python train.py --num_hidden_layers=15 --hidden_size=192 --num_attention_heads=2 --num_key_value_heads=2 --head_dim=96 --intermediate_size=1152 --vocab_size=4096 --hidden_act="relu" --norm="layernorm" --norm_place="pre" --norm_eps=1e-06 --positions="learned" --qk_norm=false --attn_scale=0.102 --bias="all" --tie_word_embeddings=true --parallel_block=false --init="normal" --init_std_qkv=0.0229 --init_std_o=0.00419 --init_std_up=0.0229 --init_std_down=0.00419 --optimizer="adamw" --learning_rate=0.000888 --lr_mult_qkv=0.7 --lr_mult_up=1.17 --beta1=0.9 --beta2=0.99 --lr_head=0.00551 --max_grad_norm=1.0 --warmup_steps=464 --schedule="wsd" --decay_fraction=1.0 --decay_shape="sqrt" --final_lr_fraction=0.0 --batch_tokens=[16384, 32768, 49152] --max_seq_len=512 --doc_mask=false --train_tokens=283100000 --max_steps=8931 --dataset="wikipedia_en"
MLP neurons of a small language model. Each row is named by its layer, matrix (up: input weights) and neuron, and shows model dimensions 0-191. Each number is 128 + 24 x the weight over its row's rms, rounded and kept within 0 to 255. Numbers have three digits each.
After each neuron's rows, "fires in" lists the words (lower case) most often at its 100 highest values on Wikipedia text that the model never trained on.

L10.up1029:153098124078135156119121081115095160120153130129113153145140152132123141129131162083124151116158107091146104147157115074155113143138160168151113129168123106147170115116140079147101118116130141115127136123106125115114111104107137155122099166131129106090139120139135172158107153149098090123164132149163203139127151157109095145128162055135130075128129105112162102088138158112109115173130152120119148137107127139168155162119105125125131115122079128100132125149116130127165160089106107125121145094142136119130105156133141146131121121154132111146134105103125093096155116110107058129
fires in: "was", "is", "took", "graduated", "began", "went"

L4.up1123:119119148141130151115126130113140099148171134124129108131148120138125147121160110140119138094128172144159115155125107092131124136128141115143160088109093180090112123124130110099118169143116160152113121081130163134134101139122129155101125142129124136119180163111133164137078086123127091117140113096128127120150122126075123108147118096106106059134127122119091126160198170150090136164169131121130098116075130159176109086128084114149089160131113116144161141148127121125140207114131122140106156085142132098142146182114131139129116147159124166116129122099129133124161127133140132119
fires in: "later", "then", "eventually", "further", "subsequently", "before"

L8.up484:104171144124125127106149140135149094144140122100129161134088107107126122178120091174149101112083158082122147134135130113101130139122137132104140137111158108130139121146150105152128117131123124118111103136159146147137141161147148095161134148133141138142110075155151123160133091107138109118196114132176144140138139127111125161108156146109097138130135121123167127130148120144176117126127148121172121093123104110074078081152158117158108071122132131090133150123153093075133111136130105122119150135170150138095109111100105122142109136150178143054090122113092096143096168135112122145
fires in: "of"

L9.up567:130152122096111149070128091087068111088119164137155138140103098140111144132096170121109179107124147118090129129138122130120077165150189109112167119127133135130100110140122111102176169121127132151127104155084163124117143107094137111163143139145129093123152109127153129144119124122132093133124147125150147104104127112116160144149162095096109106104142135131095142144140145124126152162115146106134165117158143156123120102135100103159110141090122131080172157163144097106172139143120128127129135129144152133116105175124157140122158156137108137170073152089156111125123144161146073118
fires in: "was", "is", "began", "took", "reached"

L8.up880:155122104108142180133080136120085133139123143111169143121066073119135159144114106110145119199156117155120114136140143112134130140132118163120144143147130146128107124102124137108108150131122121124125150104144130137072128156145170157137121134162159127127206096115140155146094140135137066086199119096136170125129130130134137119128104121149148093110127117132123119124155157151159130170076137106151140107131081164163100124125125125172127108093139074171113168137106117133135123128113069138110128128108129102129123138127135143138105109137179131118113133133136082123157119116117116124
fires in: "after", "of", "by", "at", "over"

L5.up45:141126082139120111113147145111123160123179131144118149173118133166111119114161150150123132123109151101152126113112130153167132126130175087135110106136129123128144116140137115102142133165145151102113129178108169146141105081181126090163167142133096126092094141087137118150130076117112126086120151109126141168112119103111112120090144094122104135125122104133101096124127141113136086099173120090147117170115114140145139080133190126138118108134124111097080109171121090104131078089103147122134116089125118147197118164145130124158128146121125107138146104138089123110144109158143149147
fires in: "qualification", "medal", "mixed", "billboard", "goal", "final"

L12.up1135:141090113105094176135100107111131133128138107108116129117088110102092109167116133154131086105112147141153142145143161122157116170155111110079089124147157034138172129110098129182111131135142145083128130151119142150118128113159118144114137119120168106108089170148122143094135136173120088086117110168094155141122084150162127152109121126147128124134157108156107123103138142148145125109136152096135123141135144133140144106145118114141117151126150107111145146131150118096124105120131135119108061112107131122122121160117158147129145168142123076094156087137088077141130173135126119154
fires in: "has", "have"

L8.up313:175124107093150115094127135155103118148121182119097151150123133141133121127124125101113139137152130144103075154101115110112131135120142147153170158155138114100124114162166074170077164095120150093128135149107122173132138118125117191115136134110155132149101118134155117132092113160117104112131113078134149136100130123156130135154123131134153050146120103135124136171155127148129097147100138156139098080140129130148131123133103123117133119096114071116145155148158146110124194203132142117113139115117129130108114120133116134123146161129121156128125110077145076173107122103127111152
fires in: "a", "was", "is"

L5.up148:111113083103132158142081127138095150137136158111101179154108111169079110155123084131098122135110155135160124072107130136159143119149146153141141113124166064118119111105127093138146109134133124073095145100158107156118132132148122097163188131149122122129140131117125136130109117130157111122108133135125111134141130133138070140087122115125129138145143091137130098121154123162118109147173170107181146139129083124137128093131178178142107105119119140081113138152196113135114108123119119114140180108179125127091143118134121132120135131131149104128133127093121092158150104107155167131
fires in: "two", "of", "three", "had", "with"

L8.up442:146137117115146108098111121154123146169154132147189105159089088110153127116110102102130091117124148114144090119135132135103114134110153149061106165133108112153119118102128143146133148126126117134139108111140147150159158101179152180108179120123153127150149107156145126125085107143159092115160110117141131088152105134145091130118107105112141096088084102129119148181187132137128112156130176180132126105149117151138130140153141138181128145130168119144132130141104091057162139100135077114117156145121131107159135135112095146138119121128144111119131100109132078134126151128133108136
fires in: "by", "in", "of"

L5.up557:150121103093204184156120064106096149119117114122133137138135107099147162158096096100113152145112126111139107138082140139125125147121141127107161128115129141112084115096142109125062122145134128131140156092138167135134158095137101123113098150090143108121123124118126167114135137184125085142124112131107123147127149148147134120112106101133146112186106119150157131141153121087084120190121173121118134098136129186133115157153104118154110145151106102150110150191117143104119157105135122138135124140108147120110110131123137146124140143107150096130131125098149086175173146121123108162
fires in: "with", "to", "were", "are", "while", "is"

L7.up663:101092097129142145158112129120113148151109125108141094128106132085096109133102111155115114124092145124132120127152129107122135132167134168133164162141142092091135087097205129150125113115135210132110106140121128113129110168141107097122123115120172113162206138112123177138105137153120120089131147107167121139148066145136066142158114110134113101179143114142134133138148139119100120158142140108192139137163118161126148118132115127119144136119094132099133140141143117096104118157120120079096141163102140135140139133110125131126150115115097149151126076110128119159158121134151150140
fires in: "no", "one", "des", "without", "la", "as"

L7.up61:091110075127151160145083117116143158137166162111115139142103097127106132102150103159099144160136135109200119130124109143118139125213121138142111121178122152140120108092130128104144113132123137093112143111155116101128148132161136119098148133180105098110145133165116156138123076130103095113105131096166134137128157115126134108136081122103120108123129081124159140124173164135140109141169146116169155173139120120115109148138138142128129095104137105088123089136167149147179113081143119068109149135146114119099153163120131134127148132117129089133138096141151101159131165127129120123
fires in: "and", "one", "million", "awards", "career"

L7.up503:150161124118113117116147110158084103157179155159151121118147098082135143138145135114111144143152129110122092122150114114098111095110130163149128128123157117153067098118167105135130119099134144112124134113152166172137127091133153118117108170122169130118173110145118189117109143095102104107167125133189118102097089150120069166096128147127140104085100138098141170134147160143083158141112146148142142128112100151118129115108127139142125111132112110120094144098108103149125186120119079123127175076147155140134127135123135131132140103150142150137142119141151096126108098092167130134
fires in: "in", "at", "from"

L4.up948:119131118103131106138139104143066147134133146161123141152116105150146169174112157112110158154140139087120072084156124117117100140150186129094127148114167119116119108136152100162162143116144154115114142106108099123129115089173152105149117156130132150125135119114141149151108106125130126094170130118169159137108120140126125168134133145115133120112123119111122123136128142083119149129106154179179156114127100166119128119133144135147131121085092092116107160153121102102131185103128085098094156138111172123170071120141134156129109143160122141114150096134120126140145124153121123216
fires in: "in", "out", "over", "with"

L7.up97:154128138127156127133116127103083142141101141117124155145121109130128166183122097085117086116141136121101087116135137140141145122142139143114173154118161117115125120135138144143107105104113166131098149142120146129136108111170102144130093130089154094136146084099144127115131166122173078133127124158182157100161107161127109122117155108126136144148144122131129135117121151120141108120110151135156136090130131168131103142118114161166107141131099129130124193176128101091109123140106094129118137092101190068156080151142112137143114106112128109117133138080143046169152150121107130164
fires in: "in", "before", "after", "over"

L8.up185:181139084079117171133112145145064167188163141130132128154077121130093180161109129120119146118130112112169102117121118137131123145116116115134142168121128098136126101080190146107101129119143150113122109135099139135115125124126156132135142179077142129119147119123126147143168112165102116110131124095133133130135093166080109161081101112149113102165128139110066101180135140146102140137103106151163150117112135133150134132132099103128125140130126078128152141160110113118096130139131146093115137110136113092084093143122165127145146159145138149153142118095109129135121119135174136107
fires in: "as", "san", "score"

L5.up59:136114101158155092128165131155085111170176128150151122151108146129085112134143144068153072133136128118111062120127116107158120142125179136102177147138117139156137109162177113119094124156140161085084147149108168151096126094148125161161126120075142154101160120088148169137128130130115132146141134102159178103097112166101137180131143106111119126127114099125096131139130145116139115145119102136119128147090117144125141133082106115095131119154120103114117112155149097091109105153121133145106132143092107125120117153137146152165107127173132129106136124108131116124113154079109143120
fires in: "de", "san", "deal", "deaf"

L5.up953:133138097134130150134122088122120119107119115105106152119121092156105154129141106116113148171140130128157123142102129149132126137210132121092150130131137163147128151112144081089140123104133161083081141143176139174132132102148123119141145137201104106156099086114117165109125102119154115112164134115108142099131117122135165154129080116131123120122127080148093164121184145163145139151140142121180154136126098104164099105108155136162093080137112157127083150172132124110128167149138062121116135097106153118119118142118145136137128135118099135107142100100123110159147099133126134124
fires in: "and", "were", "had", "from", "was", "to"

L9.up170:140154146103128196145102120102066152122143161139143150109135124158108097142142149107117109097143136111155128147114123148101111150146106138144124111170142151139138116138116124082134154132121184131098144134122108102109130177154112147117126149155130107109081112124141151119104115136084103132144105101075148105117099102110127105148108120122102156158157129134139149148147154120100138105128133099138150119087109208172111083102150101104127099131125149131091133128203133127092185134114096157092135143112117106131110139128156144144147112151148118142121106082138118121120139120179090151
fires in: "and", "the"

L7.up1121:071156086113132117096073138135155122147117126141095138142177095113119125115124091128099135125128146121128093103131132131094107162129138150116114126123149095139122088115162122125157140147133163101122159159123110176131106129152156144111105099133158091133162081125147111131101114153105112114135137098164152105146123112089109156114169092124145129113111130117138155116121167162112150130117156101122115115121152141150141124098141137131128117169129142090112125127167137159093170141131076146143190145211141156129097153131082124162099158127170087129113139138154114116132136088132100163
fires in: "in"

L10.up374:112131139073089131089095139091132151113116141115105126137118143140120161124150154111123124154153191109127112147100188113116126121149164142135140118129150144095163108175096087119101181111166116122074140150094131112112108119146115169135100152113164119112117101112112114127085129163149104128185130108156161146093145147151139121165138159118129111099122102138127139109108172141134103123124180148138121142100115169120150144109117116123124109096136094136147166134132104113116143161123108092119117103144141123156128130102110131096088131132165143091118093098118116143129171089075105165
fires in: "july", "september", "march", "august", "february", "june"

L7.up1035:113093145135146177145092109065128133108141106134129124107142123133107103157133093155134128113132136124124115129145134108160144177101126124128114122141111088120157102124116110138115145097142145153159106111110171121105100139141134106155117150135179108120128097102144132090151151181131107126121147154158149137118136139127148149115129068082090096155097097152126162131125112138154109184096130100184141115159134139096117132107104134138094176143098067091137144157172142106162103135102134114101148140148175097139120125125150155123158164116120114129141079095128107126151155161120113172
fires in: "have", "her", "be", "it", "an"

L5.up1091:158102094113165144130127078175117121080100127102119150120110127143152126129117121080127118105119131141138104130107141088182125172125112120098123152141118138123137114092139116126096183160128126096107114138106132112111149121117085123094096154092146091101099128114129114128150156156106118143104118129137166109152134102153135125105134112134127083147123131127154137141133126131123127138115199095147137127128135184158137174125097105154125157135135122163110151168153085101104197165109126112151097099146176130118106174120168156116115164160140125114113133092127083154134161105139137162
fires in: "was", "is", "has", "had"

L4.up811:153120104137106091104131165131151176104135140101110159164141119148099128090173143080125169146118123161171137089120141150138086127136191127134100074147118140108102138135099097127116125133152142112128152129138121142162101084116098135135103127174113107111125130178106126137114098093118106134119128070128167172110159136137132141185120124105114107117117084120119068138131163134124090139146142110117116143102104134174105098109100107115126094112147123144139119144120130133137184104115161141136136113116161176156108174103102135140118089188114120138124118124120121123138131154105141122
fires in: "final", "medal", "round", "finals", "championship", "tournament"

L7.up1021:097178153111112125122142091164077161161182129123143122138124084078145122096126118138126108164093163119134117138134121127075152178133116127125140097126129161125120127149116132115153109113131122133136138147139125117108129168158177136106139125115143096140161137130140145177131132111101123156177117115174132134140138123137129129121135104158132117128124095089133101169127130136144188126099130143142097099122079141082066093125126111119069101121141088134100107126138140145110128132119099148094148127133137128124102118143114137149108199176186122127118121072113102112106133119137158152
fires in: "of"

L9.up251:092141137149161158147124118137125183178142136141128169127121119084151195170142125089113149146135118170115087146075172153123146157119128119132147122104168142136130100136114144113106167123145150141125105123106131110141095191112117153139122154139118096136197110128127149135108118141120129150145128137171149101124122107081090120111160116120121114167107135138092091114148189143076155118109169090119117077122118125120120121106090131126118141084100129130118157139135115121116133132131087127081130117135145113105093164125166136144104164122120099103113137135142097134155145114147091130
fires in: "january", "july", "april", "march", "february", "december"

L4.up167:131142085155129107104133131116094161125147102136134132141117127146131181133135120094139075204138128158155144133142134123131126133109106162093149112150138147074168126128139116109092145130126140113126150124131118140111133143121152154113158121114121134135153162097120154112111145139138077123182121119135159125129152107138138116135117105123133088109124143106173081119138136139137129140113101160172128133098128114152126097116131130151073160092116127181113128080130101070131214111127113119114195141134146129107098175133110125133124100157144150157111104081127077117113115147168138128
fires in: "after", "before", "until", "during", "since"

L7.up868:185111057082117122109135173129079163165118130115161129135109123126120142110115118137139134146098151096130081107162104101134141115134165160124156122148135096115110125093142066121132117122128123149129150140170117138130118080191123130158133110123144118137142116080146142141152130121155110109121138125141115107131120151143092131143150095130132110152142141147109141157134124139132106148119134085161134128146091189149158127114108155144096113131104159130068152121138134106126113123132129131082156122134201103151114111116093146121123127140151131142119088148115109149187170161126130185
fires in: "for", "with"

L8.up311:133115083138168126153089131106148131132112142123145123144154093164089149107154139155122107127130103118142146133143172114143124170140099120113123124160128109164140107094160089131122126123139141073134150111177167126108136143110111138161181125117137113166119131135125131122140104144093086087128158111095186104152093104164169163108121093144100135137091096148145146108144116186138079131124153126140163152150113119134140096147138100126138128107151090129141199110168100143129116151128120108120125155151126098131108121136167114153135190093153121148137126092121084137131127100115147109
fires in: "have", "has", "had", "having", "they"

L7.up163:144167120122147122110139118163107126153176154124155104197057115086093117114109152112140062127144133139122147116114129075126128136105134145122135117100088137123125129120126142150111169114144134117142122131133164139151137109154166124123118155093140133126132183121144147143126125125060082097158100127140157126140113157099103121091096127134119158101156113119137094144139154147127166125135092122157120127097116129130117080120174108119118100110125110122121158152138116111146131175131155164121130131127126157053103117146136135146123199176126167135136120077145104132109136132138121111
fires in: "and"

L8.up637:118119095125151162158099106120171171148122142129106193156082121165132140125149105146102121137129129147117118091138126128096157176147201144139105089127134140102145133128142129118142088073111142121138141126111110108103130142135157110166155143168123079163108149150121162081106077118097116140136133097127151126132143159140143100154086090136102144141126084122133121129147156175141131159138148097102131138118095143145098091124116157127117116101137111162140117171180136102144156117134122117096155129115137149135137155146141153126149187135142122092092105105148122139151128109126078111
fires in: "and", "well", "first", "only", "formerly", "also"

L5.up1096:144158106112118145120140116157101129116167091119153157137106106110144115101134142107136085148115148089143094151142099112118151145121121157082161145131150122147140118165154128103108158153138119131138129175167127163147158121136181164123125130123122120097123101137146137115137107081091111112178128126156140119145133153117124131093123122144121122090126123121167071130115110126137163154114135133188123118107103122090082101116159080126087097155165139141127138116123098106144142158121134131108129118176139152087101152111105139146129122198176177105067122125125095082095127119118140131
fires in: "of"

L8.up869:115107101122172119128120107142071153146120162116151110173119134094127177149123119070123119152136125117144093136143136127105146107142141164083134121107137107153157116122156122157149170123123142138124150100132124141127147167142121116076163143077133141141147126122153179128116168099114116115145115119198123129121147161140091141134126125151146126165112137116144135103137151102116147152129170142142123077124075128121134105102117141159115089085149146138121176123107086105149137136156123111133152150161161079115076129125105142140118125137129106134087097086163092181170132129110135130
fires in: "of", "with", "near", "to"

L7.up771:133143083107155103151134119127123165105128113087158113161105119133117122107101116149118097128105173123118122137155103115118156132115129073074134115162142128138140135109149103127156134166132090119116138160134138172106146098121174152162160124107143150143129159108161149146130152138137072102152122111135136158111144138118157191100130166153116147107127106166136075109144133154073137135128135135134131090137147151093074093142155128106099092126131102138158142110129085091122108148134136137092124089136134139095121130088131135158093166184158164128071106112112126117136113146112134128
fires in: "of", "casares"

L5.up187:151144098101106149149159098115108136128138172120118122142088110118100098123132152076129120144111126123160133144150131115106156162121201128146137144099154105146111110147148108124095203108121121144133111163124174169152177103125165180126126149121133077096161142145130145182098117147081085145119114163164147124111121148095080105160142136133133090135120112137151151150124159143138164123153151121096134096118130138137088116148112085116120100097144132154170141090132120151162173147113149153133148109119153124081134145124137132130120143127106135146125119132116090133109151099109104121
fires in: "began", "took", "was", "foundation", "were", "formed"

L5.up26:097121104155134130138163100160108161179140166110134082159098131117106156156141149095120114115131126112162141157173141109100099112131134154066114111146141105183087113117131122119133160098142126126138120120120153149115156109144146140170126097117129138167147117121140184153147135104122096154145107127112093113111145134116118162129090121136135158163115135113098131107142128130088124128168153164179142059146098125094116181136110120125133105124104159081170153135115094127136124092147131135116177132090146126134151150126100146106118090106112101162109121127135101166161141145141159119
fires in: "for", "their", "in", "his", "both"

L5.up440:145124108123137154141093141138092203148140164125168126142098145107127134134131122105135126114058132113185152148133123147132114140111121107098170159140138103189065138111147117121112133156149117109096138147120175182154137093132102121144101157134093089145125144123114151146157130149111085095153133084101110143177114129076123117135086116128100150118140124128122102135135179085115179118093129136174142092140120175160070101128117114152104143128125126147114131138130132102126123143097146105109136125123135105119090110131174123129155117153137133154131117120107107134140119134149153138
fires in: "no", "so", "soon", "co", "basel", "soils"

L10.up422:133127137112188135135143088119144162160123122099132125112151052144079133118131143132121168129135161094119105128110106113125126139142152120119150153195131097101154126166131124142144093084108125116112111100151147130115148129136138113126147158147108125151070147206123099125122093153102121118132094149137150117117113180117080117103096129087134109126153112131125151148145149094092162135134115158180105136148114145117091101110121134127122133132087088093092135151117102096157141098137111159134147142124163126130117148106149128106135142150123182150119094107116132122130125144135099190
fires in: "are", "is", "or", "and", "comes"

L7.up750:152118133156135167114073168114130124166109125125119151111129117119127127192122084074136122121115162133129067135148130126173102132135188115061151125144142139101092113092149138105111109172146158101125109129150137154146108100108097149134135123117135090140146157110133160092133168145127124125141146073137150146157101086106129132132127097095112118160111116131115108115152142113145128112111151100146149154107107184148128155124102155157124157132083135133139170157142145102108133088119091127103139115116146081151084157129161149132158113110160105106155108103113120142141132122104112150
fires in: "so", "year", "time", "soon", "day"

L4.up495:136156084110156100113120141144061132159126108065172133122110146147135131165116136119164125122139150073094082118179102073118131132139115155095139100139099094116120125118165084118125157131121132160115128161147148119153117094137141163143070146109140096131149143102104134184086143124151110111138126106126108134140115159098120108149146068092148113129115143122132104134124124101112099118123149139162109120104129130156146132112065149155089166146108112134135119152145139094103147138138144125135152131123157145102147117124137148107127141144143108125120101119109114137132198136121129196
fires in: "for", "monastery"

L5.up130:152123103097119146159077088111132141142132125119070125183130120179137175181093115122139129108156143126106093164119141137158125172119153136132082071130127125138134131125104066175110123116127140151128120120104114106150145150148123120113094153134139121156101169110143137161119121165140106144128127091127131114108149143152121118112105131123128151174128122114156136138120142130128074136091171144100141073139146132152159132148084113158092128117100127117144140179124133118127100138124106112111173134095176128109094161104133136136140129148131107113114114063146105137141182145165122117
fires in: "after", "although", "for", "despite", "with", "following"

L5.up1149:076135134147130091117116118144132147162141140107106140127111118102108185164113150143136133137144128151104083146165139100084134168155127137109131144104140153162146096178109092080149169109164125142115129128095142119122133117154144173152125131122132117152188117112145161194110116155147163110163129107199149105093133120106122123165095129127114110124104108090125142131106214135099156126129132132125110134127133120093131146098088125119101115129136131133159122145107161132165124146139095135083117097116133107140140143104147115143103107146162121128074111140110130167138151160119109123
fires in: "july", "april", "march", "february", "june", "november"

L9.up620:087138134158155103130110144148166167146161153127098086160118058098120168121120078100117117133129132143126135089104178158108115178151120141092145143159133089133160112097116139129164132132121146136120132087146114154154118137124146177102174110148141097135137153104165118140136106151120126112156127160126198146145129100135131126131117133115092125147113113117158144171135127154092134099167209127139096139117134142121109143094136117115138113095112144149148096124169121119127143095120101128098154142163136103107113123121115127154110116130146137138110120099114071135117135129096100178
fires in: "that", "in", "the", "this", "which"

L4.up158:106132158143143124145100149080130171180115141123103141139137123150097138152116085113138134098134150166164110134118152166179133109154162115108092138149119119071144141101146143103143115137114162127120116121109108140165102136146053144104120133127116113127108144125122125119139124160131122135127140064131147109129154096120185179140087081125106122145107116122140133107153147146145143161158135096166119170091118156160146131136119128171148125081113129140177162175149159115097118094130105106089159134099136082167099144143149142142152115106133121131134112085140132147139134142132149152
fires in: "and", "but", "he", "she"

L5.up448:130128137094164134101060141118106126144132125108103173123097106152134144147117141150122104093111135157148082125131128127132096175125113126032103119131130112131126114134124131144141093113140141062068136170134105162130147143118127142085107128059133117112119158135106111107143092161111107120138130126114176076152092132147102122127139132110167107149162153124136114119134131097170137159157129118118150136152136106136139142106127137152119169143102138149140129133128128119123173151136118099137139102140133156121112224140157142145141176156135124112118105110135112145129143145152110137
fires in: "had", "has", "taught", "have"

L9.up731:125134119113121138136121126127108141154159155107149133138131094129075094143110108127117101135098125121108119111158127109103118178166131139162118154159121133147123132094111114132104121112126171097129119109156124161129156147127157117113078130167121140105155098178152127179125112143141094083137124104104095107152129178116099103138101109124093134129162112118175125167117149125158136168162130107186158164129138134151117095122132147098120056121110147100145154130155168073159102106136093149088121124098171146118115124152173147141130133142148112148116086110096133140140171157134109151
fires in: "and", "or"

L12.up869:165139134090153122078128137095055122129133159159165135167103131176120107096124110116143089154124125125086115114115136075162121150149113163131138137116132106142150123159141098113083135120127130116148126145159119166152122125142137166145116121141170087169108139131123140133142136149128118155111128123141134082143103157171134177097109118142153114141120125136119160126145140185115128155092127174121133074140154148155130107152129119179121134118118124144101144143106076111139134152156104139079118098156151091130098136099138133164152151155119148114094089080121077132144112120116124146
fires in: "was", "in", "is", "of", "has"

L8.up511:120154106101089135093091109127116178145135121105137131137111127129137190112088129140158093092147153101162087127151095129153123101141123107102158106104118092141131125130129111108064126111134116121110140165099140107152106105148138149118134128109162125146106155145137135139133127169144089128146127086114122122117151144132160155126159118120147124146124145114179113152159136103160132181073148136143087101123127156170158103096121134132101147165106103155081126132130138107108179125108151096099137117100163119134095162116142143124132081154190153148146115104142098163138114183135125135
fires in: "after", "his", "a", "before", "upon", "for"

L10.up826:126119109099158161131118129141130121115106146071135106156098100127104162142107111143117157134128177128100117138139131113154151162189142145155133147178148103112098116157151113112138127124128196117106128138126134157139123116169122145118129132150160099155153099134131133123131160168103116116122112113102136120084131144155095110140146101128125096112109093146176143140105118135065117170141126124111164099130179149120099096136113101151138078088065146112085159172149062120137139097125127110092119140135112141117126105108149131130121142102137142128113126102126084165161123084129136149
fires in: "be", "to", "as", "or", "are", "can"

L5.up907:142127140101158171125143101101115112134143107137127168146165116124145137124123110143110139126069142155136121130106111160128142135168135154130112114127134110086127139132120130140140102111124160103152156105132122102134144155183120118138106128163107106144115120130129154150136069161082138099124118059127117116124137124144090098154098119105148121152137035123137126165189135154208141165114149112137134159123093132154141083126129122144136130131144144098160134132145127143107132171115141108127134148133139118101145153124146131126132145110145073103130114068131124170145155071167101127
fires in: "only", "also", "primarily", "typically"

L12.up535:109098110107158155112125102137126110109117116116144100121110123140139140134128114114147138110140148126144135108115129121131138137111135126089140143172156110136091121115154123166165122114121154153126090104090112148123123144172122094098141141140159101187106119119169161076136102148141132132123150140140166116116071128124130109163130108121098164148124085170152110103130122146156092087123181132114166119145142158119124099139156119163117164106127104112104139119111122139146158152086114115135151172129131149131098134122187127122128186137155102163092096072106094192105133126178149166
fires in: "it", "has", "had", "usually", "have"

L7.up297:144117105128163180094071121099124133140125118160119132160094122136100124122175074139103121155104144142168108148100131128147161144158092150111154114172135132105125128137137078100111113096122149138117131131142122094129153133100118179140131140153137128123098174161157150105146096149113097115116109111116161114112131089160097113131118095118108098116114121128113125128158134144142101147103112091143148156158147119125130134163154118160105134137130161112127152132136098119137124138143097094077103155111135066136079154119169147117184159110171084122141086112114094124142157095091108126
fires in: "who", "had", "have", "has"

L4.up884:160108114154158173139141158139128125148128155097110154132109137179151146150147082120129176127152129138151113148086151112148165154133108197129110137125105111123122123122133142120161133154113140116102137121171135138162139168156099142109147117146115090124100119127116154109151127135108093139137123142099135091122112133127123145107121093147132123163119122133152114111132121140101142156157144080191110100118112177143124091114158063147142074117085143122149166153212106143110163125134118110085136100128147107108120119133167156130151132119134166110140117092143102141135140106084110150
fires in: "and", "they", "have"

L4.up268:085138082123168136095086194108151170132153138116103165201146132205151128103163141145097104125124136107175125121100122152152125149150137123133129118151096155105163119132102077130148141129133121127129169139104136113155137115127132112127129114119117057079080103140125144113128124123081101138125121123144155133106129121104129135155164119146122113118118096134152129142110156149131148113156176104108091151102139149096079096125126107110134098134114138150154124167126141143133140132119110118140146148144137140153094143128126127147098101134205088135125115113121107114161128118151156134
fires in: "first", "second", "medal", "third", "fourth", "final"

L12.up486:117164104119175172094088120103099119141167167104092141152130126119098160162131088112124159107111155112169118136118107110114137091102116085104131115138163130116103107090174129143098112095120158166092156100107128136107098141131140119153105186124158107125109134122149137112111094159115119132183149131118112100124096125144147148148105151118107144184121141127144097181152099097103130155119171163150113126102128138136109119180105138143107139152100106119150127149134145094151131145159099127156163131121137096121112109158137155131147106138111170125181124097097119123140135106152116169
fires in: "as", "whom", "because"

L4.up107:172109090147113104128161137111083117111105165107114109169115133152133118120148067126105146123113137127114148138081140085130196154150139134145188136110121127118133122136141104138117155134142138145118107122131148151143152106158106110145163143140114115147146104111111142168097125108142104132104124163175115144093119125126075105092170095144084085121134127132102139120148136126100126138111125118163143102147147130169091101125183091145131093083114158099136123162195148154102157140123132118107142112145189092112141133100165135129147136127106156127134118078149111143152120103144126133
fires in: "were", "was", "be", "been"

L5.up826:142120105133160153109123105115136142159139115099127172115089111115107189157117122133150130136100137110143114158156120090132141156163125161135102134179102145091145079120128100107124142148133181126117112094131180114158140127129122171156133122156147123173135166106103171120139095151102114136156141127130123095141146101086167100177117103129137078123106097151094079117172142146155160141152171132115136142129101124162093119147114120135117121166106089160179116171119132118131132144134131135143109107121115103144121161076158163118138083139101151135110099132151122145127144119142106111
fires in: "later", "also", "then", "eventually"

L5.up817:148147105096124098126140126097056121137113130132155125137145108104175117161141079127104105197120146118094111109129132104106134128120117133141161115178195161100147107092140119076079168083133122110138105133149116147129084155119131141089124171156131147140173090095138163112132146149123131118135126120150126154120144097140109134092127124160112069123114114137144138142155125148138114147114133092143109140126099113131101103133097132128159074116168119156074134094120137138134173109126098140100133142147108107135151127117133130151130154122141132113078124159150127161154112093161122147
fires in: "at", "of", "us", "from", "force", "between"